Part of a small language model's weights.
Training: 980M tokens, 7479 steps.
MLP neurons of a small language model. Each row is named by its layer, matrix (up: input weights; down: output weights) and neuron, and shows model dimensions 32-223. Each number is 128 + 24 x the weight over its row's rms, rounded and kept within 0 to 255. Numbers have three digits each.
After each neuron's rows, "fires on" lists the tokens most often at its 100 highest values on Wikipedia text that the model never trained on. A number after a token or word is its count.

L10.up1124:113115128087114152121127127101105108178171116110132126064140150114125149151155127124156133163133134109129097151164120126138117152147128194128156114145144164130161149144097123128153119102124133117139100124091153138083075127139124122155102181138143132145117124123138080164121129114093108132134115108146161146163181121091109156128148127106149092128121155162118099106102136119121160102126160123121116127118114169148156062107168141096130088116155125115114152110156153136142085116121135122101121183155078109094123127127123127139139126113154106116168153061115114099120145126153141108
L10.down1124:146108115128096137172122140177147126112114141099104155129119083139123139108163139129143127130135143087137167097154138115117135151112111134159144125110120169129157104131122113101139116056117110161072128157146133180140105093132129064135120165129141146146127117162140163113135162114106135129134118112172110217103134098083152141127111118159118143128113094135105144131140081113123091166117130131165125119119124127122095145188125132156116118109132131099161089133138147155138112142137105079110141133140095124105077138135177154150119106126140114144098135104131104143128161161087150111
fires on: " " 51, " |" 8, " a" 5, " W" 4

L10.up2750:115110097123132156086144136132140105140106150134162092104139098135097136126121161116101127116152104109137135106164147114114168112086113127117138114118148100123152114165099160162127142132135143144088157192137126108135145116155128137100137151149167095107142124127105118137142131161058129133109096139129187105104116105126119067134126136137138159125126123123117157118127126146091119124145175127119150123128128133095101107115151136151124123068148139142147077143091121133132133118129119069167148141174160094149125113127128139147128105144152152101112108131148174145136119165120131104
L10.down2750:144149140142111098152124134136121139152151119111000131154123116144148097119111104158112128132097135127092139108103115121106097154138122090162102126123126156143135126134145135137113100113110114104116116131121124156097139103135128115125137140110107174124132135130116153116094110129156147124135149117137129135129114117134143130111123129039132118115138169096128109108141130121149110144096140120121117118122104132119141145103135157123114141147094107137150166120162154113118159106120153157108090125093142127129119128131114154140144114109109109096142138137103129118142124121134137138
fires on: ".\n\n" 41, "." 31, "|" 4, "\n\n" 4

L10.up2860:148151122139163113115122112122158125092148140081135111146123131087109122132131085146106132132123168142108101136132147096108131175120138109125076156139157119114116153111115137122099126129132114134166124165123107088118110120084160094156118167174142094121148111100106099177108136150125127130113144124168183122160118132110111152155117102083142183109113132166147095127112134132151096134105122100190136126134135101143122130126114155139120119083116147112144110164077175134144093145115115087132142116148120059078153092144138122108122100124132111085086160167138124156156118120109088100
L10.down2860:133124089110150137148111152108113133157142115140167143132113125146137137158084106129146093124137131124044117123152134134146124140136091138122144091118110113116113079096124118133102155155123115137103176138087139110104118159132100106118142140144125169118112125163155163094191137167163091139123098172121146119115142104161099136152105129039146125137147147115097091108117123086137149130110130105121126115085130137116167127158080114149093117141124102146150098122144122106146155140111136153144162132158131113147126143138145131114155159154131157116145139102100111134143156135149135114
fires on: "," 72, ")," 10, " and" 7, ";" 6

L10.up1605:162172129149155158130141083116089116117162154140116130083155119135115152129105105137124157169147126142106139140169110150140160147138129122127157149144129151113110176134138124154115144117134122090102145124097163102044100143143099106114151145159143173138124096098126115182107129135103116126170115133130104124186114132079078123136152170114100122136115137133104073135107164135123136060145165143136109111133134153120164087098137146139140110105179154112152079166159156156063133118136187130091151130158080167119145107127157152090138168130155119097163124122125112118121183151145146133
L10.down1605:143113154141117160126170106096143087119156104191125077155114106153111157086161125127102137153118099096138122140140110156120106144138144140096119146131141164104143148129088092111101164076115102154147143111152131146133119097142101144150135124124127124132068188109152114121114086143116154110129141085114066118139146122124116112089126127162099126141087134111153142160150134111119136119084129156183111140130117116119151149083148143156111146091138113081150105108170137102095090126134112105134132106121142125131107126136140178156168155125100140137115122089120145130150178139135145146
fires on: " |" 24, " W" 15, " L" 11, " a" 7, " record" 5

L10.up2048:118142111136082149144139109150156130119126109143153151129106141123131153167166070099125119146158136111152160084139127114129173153149105160143132114092124119137132177170151143091160103143121138118080131116120135126141186134108122164093135111130117125112135109101110123136146119146154082094150132086132117133153108099164098142110116117120154124141111154121137080142134148113107110113118116140114108090130107110158115121142145140156087054145176127169107139120096164148170153158096114113138111114109109159170114149106128138107151154107175163129086135122163133143141096113153131109
L10.down2048:131114130094149119162118145114113126131129145148000108125101145109107118122141162144174100137137132111107123129093114184089130110115122123155121149145147143119104108121099149163150176121136090126151110147129139143122129118120116135126123120094082152137136162124124121127101170094112165141167100143131118118128159110099133127132136098156142134100137128150133111136126125105128133136134132159155135129127132152128108166108098127129128138122136115132101112108148116140115126113119119128126113117145120140135114129111127141120093151135112106145142148157107156158161112091103148150
fires on: " /" 31, "\n\n" 10, ".\n\n" 10, "|" 5, " W" 5, ")\n\n" 4

L10.up2120:162134124079114113156098136161156101141113161080145136088134137124174167135159103127130168176161113109096120160133122082132162163115104145143081139116138113125147151131070110107095117141111106090148151117155128156136102107119121131147115145118130127147074088165154113166123148142142101111110134133155128109139164131142114117138107108091125151106123203149134091147073103148115082131098105101150105126107150128154136115128135157097136093135093150115119138119124129157104169109131113119128183081131118116081110124146180125145113135131129091100094145085119105088162164116138102121
L10.down2120:134140115163144120137105112145164105101151112147187123113103122142137119142093151102124112088135126126120106134126108097136148126125119121129123161124133105097141127092163122122101114147137144141132155144123110138122107125134106107118117119092120137116101112117122121129156139120127170142101160143138146157149146159094127135141114125120175108138147165103086125110137149147121159135136146151145124148103156131119106159143128141132089133133125099088127130152173143119137140148145120096115101147119111124174107122133125134086121147166149122135139131149103153116105146151153164129
fires on: " and" 32, "." 18, "," 10, " |" 9, " until" 6, " the" 5

L10.up37:121185170124099163145120093101093144136113142108137127108122117104157141089125110138155127111135153138158104115132171135067137100126149140187144133141116086134124146142093180139143120142151134120144143185123117137126162151129109178170132101124133155119074105145136103167113151100157112112075153159116072129142142140103125109125121090106169179145140147150079151131092136116161126144126100105111124114104130155103114124144114148131168108133131160142161119109123130171107106134125117113105138150096146128107124138118098131149132132121104111134109174110145126114072142121135102132
L10.down37:151128126102152136131121139132120092120129108136160124145164122146074174154125097110117109138163088110153148137123123156119144130112143153065119116144080134097131127090166094129132138154155106147115101109109127103114108157115140087117120147145134152136138069099090144134156151094114109148143132148147129111146149112152119153093107157109125100153126130104145099154099116132142125126119102137117166135091175146132127102147147134122114110113102117106110140134153097100101141111195160123123121148119113162129126110108112148130120113132159135109146123143144111123142129121135160141
fires on: "." 50, " |" 28, "-" 9

L10.up1040:149118115140137122121110116112106103127161114104125124108112159104117158150179143104157132147134165067161105132141109083150106137100185124072150165106177133119129163155125129140176081142090130151110110073108127089148117095130125125152122177149116102125095117146143113133141124145075129105146119118095070077116145117137164127113142107082147141165122124141122179092078084153157103121125175089156146105109148109118116048118116156115157115141136148127123084130108141160101102111127140137165089144147117131130157157065119109088129143141146109151110150130136163126107103107127132121
L10.down1040:132091096114143105131080150128101133102139151135120124147113142106132128096148138146132165129129108108161121101066150194113111090094105128083136141135092133134099144166128165129116124118126161123091144102144124135160144113126133110100116132122090145146083077109138160135079139100112087113130149154145067116128131067147150135120166163150139143128160109136089162121094123126132116137142111079125143113119117152152116128167144126141134110144081136131139104129136100148096118138153069122118122114143120079131135117118137115145134109133087101151099136088130160143172127096156113096
fires on: "." 52, "," 27, " " 10, "-" 6

L10.up575:163115166182131104131107110136122114108132114122140150139120092106121147113122129103122112175148109135183122126139082127120099143140127192097100127141093108140119138152159107128139135091129161112106101190124189142081119146156137117126121154123114112141128133121140090155121173133115146136118144134158098176135129151097108117143154144092156118073167127131106144158113166139129097090129136106126135125095178106117114120113110160123111145110163134142126125147163165116115111142130112138100097177142121132120156096128191124088095135100127161126181105110162092082088151126128111124
L10.down575:124138114127120177148113118142120102130147134114185125103161115089106145106142150115151141114161111086144106118123128125161101152117134128151122137151180114146126150119150165102139153066155128096197162118105117106147129117113102134138133128156111108090163100175135120136128110132124184097124120090180134105091103131138147112147115146178123128120116126127085164165159140144109112131113112155126099106158126120122147097140118131126136138128111110108121099159120107143113155108152123098131135118118166152107111145121098136112156136149127131130115124116132146145148141118131156155
fires on: " |" 25, " of" 19, " was" 6, " " 5, ":" 5, ";" 4

L10.up1225:154126115115126132164109113157064106121123125113133100150094190091127128125132132114148125119105182116132072137115146127120140151098110121159117159105083078151136133133116110148102102128140102125126096143133119127099160100113139136157107116141139158139087152105108129122141148137151100106096123149123121143119172161119124150146107109103128096085171106149117080153116111110147120129123127106117157074127160148107194081130125175127147114170120112103169155135110117145099127098137066133102155137147146131112127186114120148144118125127174103112136137090156119138095183164162133142
L10.down1225:091124134119126132154135108137079133091127134133187087101102106129102134091121158134117110083099124130164137139119138081133159124119144112098135128125156147126092139165163134123140079160187129149108096129133143143126113122135140123128110118096168111111119114118155129144128156150127124125118125114118134137150154161128140126126109136085106112164101087143142103114086143139161148103108114123119170126106167117124123108117165114121133108113138126153116109122152105145100129120162122143115065124132122141109123104136163154124129103127154164119105144160139140132114165117148101125
fires on: "." 94, "-" 5

L10.up992:126126107136097155148115129180125106131145108128149128098120131130125133149099135102163125119174178130139113120163114142151134151121113159124113126146105109102157128163151182119155086128107171201121134119102115103088119129128143152168102116131175147113178151126148073102130137170122108118180114115126104181115152106099140135130148155151150116117131111152112152171153132143149102124125180123117119117106117143130144074157132113108149116078151148128085126148143126146143123120135132114101165161114113121163103125122136116129161151107148118163142160099150129121099081109149113114
L10.down992:109125147082139110170136137129110118132116131129022130145146119147129108075126116133066093112140119140151131118110123114095117128147105098148129124105115162131116124135134112134134161092156136104110133113140111155133138111116137158075140149101112142119104097142131154119119096123141189139095138119151115113116115167123149142119139134038105108134118173097134137132128091138145128132119097116107147136130135102141130123113119118119112160124115128126138111114124140114131122130134121179124115162135135149107124120152124134149107102154132126095093155148079140119145120124156121134
fires on: ".\n\n" 47, "|" 24, "." 7, " were" 4

L10.up2755:117091114131111156170120139189160131116148124098125130142123155110138149130121112113121128109139108117135161148121132144156160099129162106112129117124113116112114121130119166114113104125130112144090128097141125130103130123154139115114135124180153100140139130132124138129188136168144094095104114127139124177112153121074179114110109147137104114142115127169134124120083168127112076190169160135105138129076168145125101141099096122113146120137164155140149164122125125118131110122116173115140155146150114116085127117141093104146148133138170116103118138116136120126136128181115158141
L10.down2755:115117140142124116132126104107123133118131128126038108117142130150133079134140123158135130149099099110118142126107098102104117150135125099128127148113128120117149129117127108138092123125103119094111125130148100146123130141117108152139160155086094107138108123137147149127115128085136172177134145134095152096087123106129130136127133102066146174112124153133102161109148094131130152120165141118116141134138131122142140098125129132163122128137114103132098134126144159179134149124147121140086134084102144156134156120136153119111126106119106127124147098161112139141150147123131138144
fires on: ".\n\n" 49, "." 13, "\n\n" 4

L10.up602:107160087143119087150110124115159122159144143098128130089189087114127180126150124131123138191116132096110135134144115136103109170137160149146112136117120145100122160102127114082129133095119124126123166155146144115102150140152112079182148138113146137182152140139155133123156111125134123102127146103140105143153073069088112126115125154088103184133152176106136091140118109128131111164101119181139167131176152127170121091136160116108093127129157126096085110117114123144106072093132166101127131124134134158066109121128137149097148128118158131131138124112135126143115151114150132103
L10.down602:129139156127154142146104105161110104112121120150169154129143135144114098154119160143174098126118123170126123120129125136134115077095081136143126118145145127174137104132122090163109139127172100139111110098068129126155108150134167118132118110150141134139071153124137107153052134074149141138119089149130129127131144172130125077132119158116126081122130109098137120134141135192110089158116162143160145138120142115180139105154125134100130137121146142105153153153152091138100152139143129128138146105120165159146107106147118175111129134151100130151128117107098118129168129143122126114
fires on: " on" 23, " in" 14, " from" 8, ":" 7, " |" 7, " " 6

L10.up2245:135139115171100111171106134129165146136122149115132109132153100155103128125199141118127147189126150143134128157100103120099111161141137159130112148107085121138131114101150090113126172158122097154199127111148186108075133144170165119165130118145142149131180142141118139118136134140122121128157125129099133078140118130096098099113123121112146157112095128114115105163129074098139095145128141091121105128130115126155111109116146163104133116130137183132089119180101129114097121085114126135115146134122136162132150108134103143110142142115160097127126145111149128158084183152167110142
L10.down2245:100150115158159155120112137152136162104141130154152120122167170135144114123162161149095143121131130117154120139137125166176144100162121155127115115104102119146122156122119117111143163115126149101174145115107120170129089147137141098130170144158096106215119118113129123132095128128132152123101127158130148130120112119121162110126094121127131153110130153120151099180170110171117128107110116113148147117107149122150129131100128159139136134137099094114141146135144097095097143108114133106114106126136153150150111120129086122132147123133126156152077140109105160154139117120151140119
fires on: " |" 36, " in" 26, ":" 7, "In" 7

L10.up924:140126054158128180123114110149139129115122107148162086152113146139102151129108163122135178205137061085168114106138133145122136135153110163105103139109131096076115182089121138142150165111119173151117137166143134125133147115124116112118132146091114116123135132133145097138123098114128110101125117076134166128126164154111144167102113115085104144141105164137125107126123114150137086141131126173165107089128138124118167102063147166158149147133183101109111129178160143148073106121117112104133111089161087125092125126138181109104128142176113125143087188117129147112116143128147116086
L10.down924:113162148147080110127115108112153125169117117159243149146157130128152074098137112104131106077156137160131131130131125104072117114133107096163136098128146159140164097174134078121120063157105125084129123114100124122126089148107140162140111124120150153142132105146088115129144098134148131140156152160163117135139084143140120094111102143125170095090123145120135126122117130141132175117144115106113166117084151112147097143142120129124124125129073147108109137078123112147155147109112171143126161114115150167149186114140081169142166108133106181161143106134120147145132124110110131147
fires on: " |" 28, " at" 12, " the" 11, " in" 7, " for" 6

L10.up243:122139112138108129153086141127078111131108152115129115151113138110144163110167131138128087124162176115117136158111148140111175151134111094145105141120126124130120112132099100161114137117155074153174146180114083142107157052107133109155112147087145165161113116114103135154109155137163121113091146178139137125124161142113135127123126129130092139106137130137144114126113112103139108153151117145106139075117132112140163078146141141086145119145154091135132169137121115140135120131159116123107130110130146112109139171117150151142139091109154114123093137107143139136087131126149135090
L10.down243:109127127113120193120110107158144167129127132120186124138097152141122148065092142114140091104144124111173130141094122144152138111088118103147140113131118169105146161126139155143101100159161141149109142150142114094107109155131130110103126086133151105101117092099132164094136161110097117133120095146134107141173149099127133107097128114092115137155136160151107091149108119147104138118097109157155154116119138117117125112150122141148136094132114144109119120110174122123134163139161101107117092122125157113117134143133124154111124112153127166092132138138133101146100154143133122141
fires on: "." 85

L10.up132:167146133121102137114091119158136087109111120106146141100140151084098120135162148130143141135149101134133111112155162130162148185157136164139092141099090103128120114176147088140129119155131073139130121152125147133095142064113092151152124124127151118141136128092117121139147126146099081089117130119127175120172096134130119178097138117129120165117072117135085133150150113162122091116078159151115124107104150131157141158114140121136169110137162151148122150181134133116110145139111122126083126124134135119129154198121175141156125124123115120113075129133124146151103128167117088110
L10.down132:131137124064130128112117130115133131171114137104000135158109121144115146128105128162118092120100122118087126140079123137130133132143131137165142106152118139119132132098128103127112162127151142108125129152118109158134121121116120164122128109110115148169107115124124135117115115105118146137111116151157106111153153143171157170141130115106124149116117171116133152136124119122125110144071169128131115115111134123116145149108114115168145139142148148118151139133139138133159159103127130129106127080141125128144109168123106144116124119139096138150126138132112156147100118105146151177
fires on: ".\n\n" 44, " /" 7, "\n\n" 6

L10.up83:110121119161122125115112099116175097146126118135129122110116166135087148151169128088132102160091125120170118124136127143124166127143131153186127136113163089130134139191109139130138109125134107116112117130145128133126100132127098114108166094151139127165153137152177121148110120124111074143135147150104156146142127103141086092097125121140146148127108108105108117153132111144083157106119160154123121095133120123152148141128146149146097158154100142115108123140108126164142101114138183120120153145143109092105133121110145081149156148092131147100158172156138142127137092117152150160
L10.down83:134120108109118119128152160127122098142115094125022113136107097141129116136119150130144131131106114116134070131116136138141140123132129124149118121160114153131139113122121174118087134122131107127102119112137152133136128116105111158137128153123125154108082125147140150113092136106141158118103117181148132127139144150151146114166129154121138113146133146123118133061130113106133121119121154115113121142083135118109116138132144142123142111130110108120117145127129143089118138124132140145120104134113119144095101160129130112122139110115126147126139141129095124138132125157115124138
fires on: ".\n\n" 40, "." 12, "\n\n" 7

L10.up2607:149141113076146097139109119155155116169118122120141090088128122090133204086183129129169123106095101100113145129154091107125189140156105174178129139119104118127158104177143098147094136102110109173105164151145113158117129083119139128095113093157118141132149151084094124175121160121147105116154139109126114106096097117175123105115070154113121125131189123151113092132101136123122133166133126162133163142134145160142134094138120109127136135151150145132170132158146140153134104156147118098147131108133094156065133133116139121136078145114136160165136142139132132172091144119128114158
L10.down2607:137142116148106134153128147129145139098104111121000142148115111140130094135167121113095142138125092097104106104126117130129121118094092114130107106159131137118122109098148112125128156107166137129105127120132137125118129112122125133111132167120090138137123142157140145130119090149135173139111151113109126133147131136114161118142154132062122143092139152104135096133138110148117118139130127096140113119126117117128118146104169126119140142134139112118108126141141112119103155105134085153142120128136144135129135121133162146148112121126098134132127129123095115164128136116137128114
fires on: ".\n\n" 51, " /" 31, "\n\n" 4, "." 4

L10.up206:158129134090129118117124103135104144164149123134152157114134119133118147088136103138157146146110125150144142132088162129114116115117117136127081140118108117145156113133128143120113131174129157138153133182128181117163135108136135147147157119164145150110134131097114088120110104168138079081118159124095093129117134103160133159134089175135121136145072129113125099142132176138149128131116105139108135104141130167099066062159088112106116088106116114111115106133117143133120143162096165154183160178116104153123181085112097127110146106084165165129132106150127167137109137128094126147
L10.down206:151106145132097125148148108124110120124086145080000150154140112142148121115107119111129127096125130120112132136124130163116125155128131109120156117131131143169120117114115119134136128124155103133105114139106129147119151140108169120108136125081110134135143143108113105105149127119141142132127122126126106104113114126123121130135157101077142117127108152139121145103117121161137107147121107102124141128145166127144130157115135173127116146139115116141099126131145162120123166116098133127094121131123161138143118119133150164156127126177138103109171142150110120110148124113132123148
fires on: ".\n\n" 49, "." 16, " C" 5, ".\"\n\n" 5, ").\n\n" 4, "\n\n" 4

L10.up2846:123106160177157113118120106119123162124136144153093122141087148090130124166155137137138112155113179137109122146134140098113143134131121118121136165096128144142152130195090126132105109158111157158122108093113143095097102149129136098137156123131137102153116125117119140131145198112119102120135146177108145129141113123139153121132137145141148101127117132103110172052125141084161093116167170107153139094155132141090137061126140134166157146116156105122122135156118143124146095120136106102156143108165113137128132144096147130144142157123141125131127158137165148107124122093170149064
L10.down2846:119090126097143142139103154170147132139146127130156107105093134095128130098130109140107111151156123100152083107135139093131125105131140156125150135097129126124095127105155108113144109078142150146139114136121078125131134080124099138130116090169084149115147168145163193134096077148145153117140118117156110140146115123135119077120122156177113144149139129108112127149125089146102166094130107110091165146165123123157160132087107143130121169125120145147103104149082126163129113124160133146097122116117136106133140131170094104102149111129137131099118150128137123136087123096086129142
fires on: "." 40, " he" 6, " to" 6

L10.up1584:132146128165127130105115091130119173158129133168140103119120103163128136158181148128098154154125091127172107089176127136133183125122108117142108107131114110131122106162107157160102122168114146112081149123134154111146168130154156096108119112123131137090138150115113125087084117118171089127159107071120144133155122113116101113127108140145130164117144133141129107138134120141111123143101121123137163125104120092119108100120162112091089123110140111136128153146123122153074093127130150128173114124132128081088117125128159125118111152118124108147126161156129118143107099146139133122
L10.down1584:112129143134098124145127125128115110130128141110000146136108170107131112108111114115107122107141168117096158121113111117150131127105106148099163121125133136145129142120121140100109153073137135138145117120108161097159140141136136149120147122123156090134120105123123171160163108132097120102142120117113131149122106126138145169118125150063132168153123148113133124109109113120147138114114147123117120123158140116144159188105100124153147151146132146141112129118132173103142127123137139117140147141105135123162110115108132135113095124104089149125135184144146145150117154126157066109
fires on: "." 39, "=" 13, " " 12, "12" 5

L10.up1123:107105146126194117096149108129162104120134128126119161076118138094130125109145089112119138153152135132123104093109128120125152135122110127103121125149157127114134099107097134144194136142119131125153120116086204115098105125136133115094169200159153182111111122119143127153140106107119098134156139141150146102154112146129136128142129122120154133103139072153111147065105122126197100086118138098084122144131132164120138131147091170101137110116139129125127134142114128170151156107129158134091147062108141124113144108140152133097138126156140135131139141146147148150094087140113145117
L10.down1123:099116106111145121106144142122173107115124148079096136095159163140158092146113140136172097157113157132101127125107147105163095115136105087107125150146125164162139113141114141128138134145131140124156144111131154136136154146123121155120153177134123146121120101143140154134126134162123138146186119154120106108106103093127095131120150109130102140137119132116091110108128144173142136102121151075159146140116142169103154101131093144084152117113133146139131137140100122129165070143124135127118173102131131105141110106124158130141130127146118099073149152148141125110134125153138131091
fires on: "," 86

L10.up2022:093117104090159137138111105150144129116149139136121139118119154110124143131146120140101167105107085120102117147155150128114142143155126130162086131119085140120077139139117109100167129124128102083124112133120140120126125111120116114124138114127124106104110126128139135141140132107157096113148138135101170142119185122124070106141122125145102141146114125136164091100096138131108145132133078156132094113146097143118141130140115113093116129112142112133143140111086161182096055114141143110109078085127123157156141104118132169099139139163138080121190120176168133134136165119088142120
L10.down2022:137082153108136157086124143141134081131135072116058162131099136148141151131140101084121154109127101098080122131163107140146127117131135144149099078093146136123153138159138114154124132112105137123118129165151156138114111124149119137141133124146153141130144129153124142114138057122116147105156153140171119120100117114092126153113166148094123082131114083149170094109114124156129115136073087163109085098136097115126174149162110081110115169121141099163120122104146156149129115118100099123115133111102141101153122136105088124084090158112106100165162145145118147085137114114152130109
fires on: " " 99

L10.up1115:150146150094182155067131115109136123089111136131150127135130144106105122124171101138119117136100122099119127132141138102109144151134147115144157160102138106112132121121070083161142112117132120111167080127128163088119085160142113114091118118078160086132105140124141133139128142121103126150183130131140126116159152119113115117135072139101119115178125143172146122135136113103141146093149146135158122162092117122122095126119116127147127120087128122139118114176078122147088120107157122115061151103120120105091108148126118136125110165154120128084090127120164147119102146144107125111
L10.down1115:113138109142123115192091141155072134124134169141209155102097167155141144083109088111182100110126113172101135131159113145130121131122129136141090117142143109143118116118162123135112093153115160123123166104116062126114131118130136138194121139139112152132110134109154095135151137114157140125131147134129116134135106148147124098186127121129106130111146152091148132108133166148143117155120143113123144129142126153142141142084140148131144123111122092107112114115129177080144114166122144150138125142113131141149160131119111103090159137139131112146105141114119117108123121122129186097
fires on: " and" 27, " which" 21, " the" 13, " in" 7, " to" 5, ";" 5

L10.up292:146091109094133133110095136135142114178101144180169140100132115083140136151137123142108152158128170110108087114158110116137103135183141137118105147156153111139147157171149128100134077145118141162098151113135164099135117142113113158115147179135152090087122130127110102125082090177134101115156113153133110128123145165103089137145098134137131166178144102178132134144149136129107121147114150116125162116126154160121140134129117113169099096126144153122117120127098129149134084130135158109115153162144111141126134146108117102123139172119117118074117107126145091087079056087098113080
L10.down292:148141146148120095125138141146164140140107124116009140123120124117135095111091124106135136140120134140181171098128134112145115080119127099118139150115123107123115147114083098115133155109122133100120094111134134144119124118128108118131114130123129159147093104114138170120120129130116136145126127145118138137133137157144151118104113099095088138099125121136118138112128112136150129135113128134159141120155112104144146127124106126153136133127114123110120129111145131130117126122142127162154087115129116144131150141146136125090123106130037160123117152123096148154152140167132094139
fires on: ".\n\n" 50, "–" 13, ".\"\n\n" 7, " /" 7, " " 5

L10.up1146:135085121094134170118101131134145146119155129121147078149161166115116123128090126153155161098129048106168102126132171125148173127118155164104118132116129082112117107136125133138153144156117122139139148130129176085090075124158128143107154114129149118141106128130167157124118113144103120108185145129131157136175095132097112121091162122140138117175153099132127100090145159161130122080150189067154131122119127096120124152134125137105147126146129123159082106138123108146118101117139169116148135138100146165163143120119116109136132167092146127128101125098118147130130067072134093116
L10.down1146:116152132144097120130117128142095147148124107165000131146090113125126115118137102136105138138120114130095147154121107157116111135130136116142135099142144153133124122107139096142102128102150097126166090162119116154124133134109131137124136141140128112129131114121150132105146142143149155181113130144151137117130105129110137126113095124081131139114105160125141114124129125108110123101146100144125140157141153121117125115068153087130128151156114121119117125108157177137111141139138135133116122121110132130107140105114119140112111136121138130142113155142098130114132147156139112126
fires on: " /" 33, "." 21, ".\n\n" 14, " such" 4

L10.up1037:168114142149148140108102112145125141092154137092139113105155143102144136143088111085131130171143126099145109132119136123108153185134101107103104100154125136101134105122080148131156091182141082141126109150120114121117108140144162127147146136162121160123119128118118139181148121099164113100110129146143132156149134156168140150140128114092134171091146150153105118132100083117154102069090102103151152144158109141142139141125095180084146086125148137112133119140115135176136138095130122095133153083122137114098140117171142135104109141111126106133102159105172136129082123106099125112
L10.down1037:115142096126139134148192152095138098120117111114118148099112110121154139111069141143141135143127128097071094123111142109165121092145102121108116162158152147089122120097103144107120100176162095145147131136133135126139129141124100146129092146107132172106124092151167175138132127124115128129105134166113142133133152153143114113133128127112143115114175134092102105134150125096150142151119131084151135123101156142136149120170106156148116118141119138113104151152139094127146142134156141126118126137109174107121093115129139138117143125132094145131166156137142143134097138155134136088
fires on: "," 87, "." 4, ")," 4

L10.up2510:142082117125157124139115157130186157145142173125128130186092078110144133121129115173111128104124114122092146134092126124093142120147151172115105122114129152113121156150159125141141087190134099122120137148111098144152072111168094161102172093157117115131086139142125138191153152158107117132172138143128113099087182108098122137113102103124113129131102117123104129117090128173076109114130109116157105130143119148117110133135131152124136140155144159138122107123129150120144114124125128095088150118133125150127160110141135168117136128093152119098137108124153130156130155124083129152
L10.down2510:137096174092078136127113149131167106081129092120089131108133137133139112159152184066125129130122140104128128122127117143178131136148105099141098130130130176154150123147117070140097157136101162100123171130110093133121128153140112121130136112123118141134122109108144130128111106131130118170148131102146101125138121124184163138143161111141121092143115141135125119132152122155146149112133108136094139097118131146101156118126136126096174141156108142158108131124104109139118130094116139153103122159131138123107115173092131157121100120085102132181101147123105161099167100108137091141
fires on: " " 46, "-" 7

L10.up1238:190126091155141157101145112153162118162100150102115107120116120100106156115132111165116098134100126132102083115128145125156198147108134111158066149103110103108157117124098109171133089115118109133121115129098112140089150157104145108114117146128093162136125111134139136171125167152128131119116119171108092148114162130141124122120101143138119113115177144157137075099129113115147098091118147088131155135105099139136137129155136149102112129131114123158125127157132150112143114151162130100093174097162125076149151116131166153127123168124134090097089147111157127105106115156111125101
L10.down1238:133134116141155128172180136142117136135134118103096111117077158119136123119117128127121117120064148130053150146103112141129129161102119152166096141153148124131117095120134105160106110097136128143194121119116096115106086107118137120139159124124104093100123127132148168109082124157131129130138128148142142118151135135124103101162110109144132102178155121130151090070204120142173126111124115099163148123115143107152154114139141147109126106168110108126129105132152142145141127143135111125101152170122111113123120126112138139143139124135114140103128162141131128124101158148096119106
fires on: " and" 62, " He" 8, " he" 7, "," 5, " She" 4

L10.up1736:152123120134095139134100085152136129128136136119153131116120171059108156163116129122121140113121131102167137174140110113118196125168130167097130135122134164207130141130081149118129120112117145153133114107110115097172117092104141077119160082188139128132138121101126086159138131175120125103107115147108136098137136134105096090135145144111149070135149105142112119129141105132112117097127138119147147126103118128139094125147132135112118080115126142133167131112109111147093096145123123123137165133139092133137088098131105113159154161134159124114137123111155148161151152152146131153
L10.down1736:131119120157143118122176105118142142118141111130050144134135101120117098103096099123085104109093130124098094142111121156135090142107109102090116113107164115129135110105162109150112156122150131103136109120140109129124149135141133150148127137082116115143098102129139143140107140105155126140119138156146133121130125136170147117165124106064107148129114165092164129113133138119124124124132119134125145132130115138113164148078111119124109147137100120122101111134120171096117142099128130120122121116121171150103131130119105151123102121124103104151121108118111147133125129124145124143
fires on: ".\n\n" 53, "." 24, ".\"\n\n" 7, ").\n\n" 4, "\n\n" 4

L10.up1042:081113103127120173138123087156123101175135132099168109104151139093128125141115138099137103128142136137129115131143128154125102149111122123164165136054092102147130159084085090110127096150116129134122117112168137116103136098130090140124142117164120143125179153143109099127125138135144128099127159168145167139096115113141062128135163138127156148104124111170151107093124149081091147134112141128127126140169128138148146106124144140137097119111163113135132086109151104159130129100123170123164115168148119093104132156117145089099126179122141154111160160118139145095117143138168095112
L10.down1042:165104142099118094123135177100100108114111118156030139162132092156120109115133109129110099121113143117146136154116112097139106105136131096117140120132125151141151099106156123127155131114131117093135138132121126161133125142112118142137102142105131148120091129113139139134153115094114178117110139089150095139146148176146178125118128122082109095114112168091146150130136102142131103138123110142126097130109099087143117159117128105129082130113096130128105130128145171114125121142114095137122105098127155128126120124160127162137143106119116110114103147170114105134165119116114138118
fires on: "|" 34, ".\n\n" 30, "-" 14, "\n\n" 5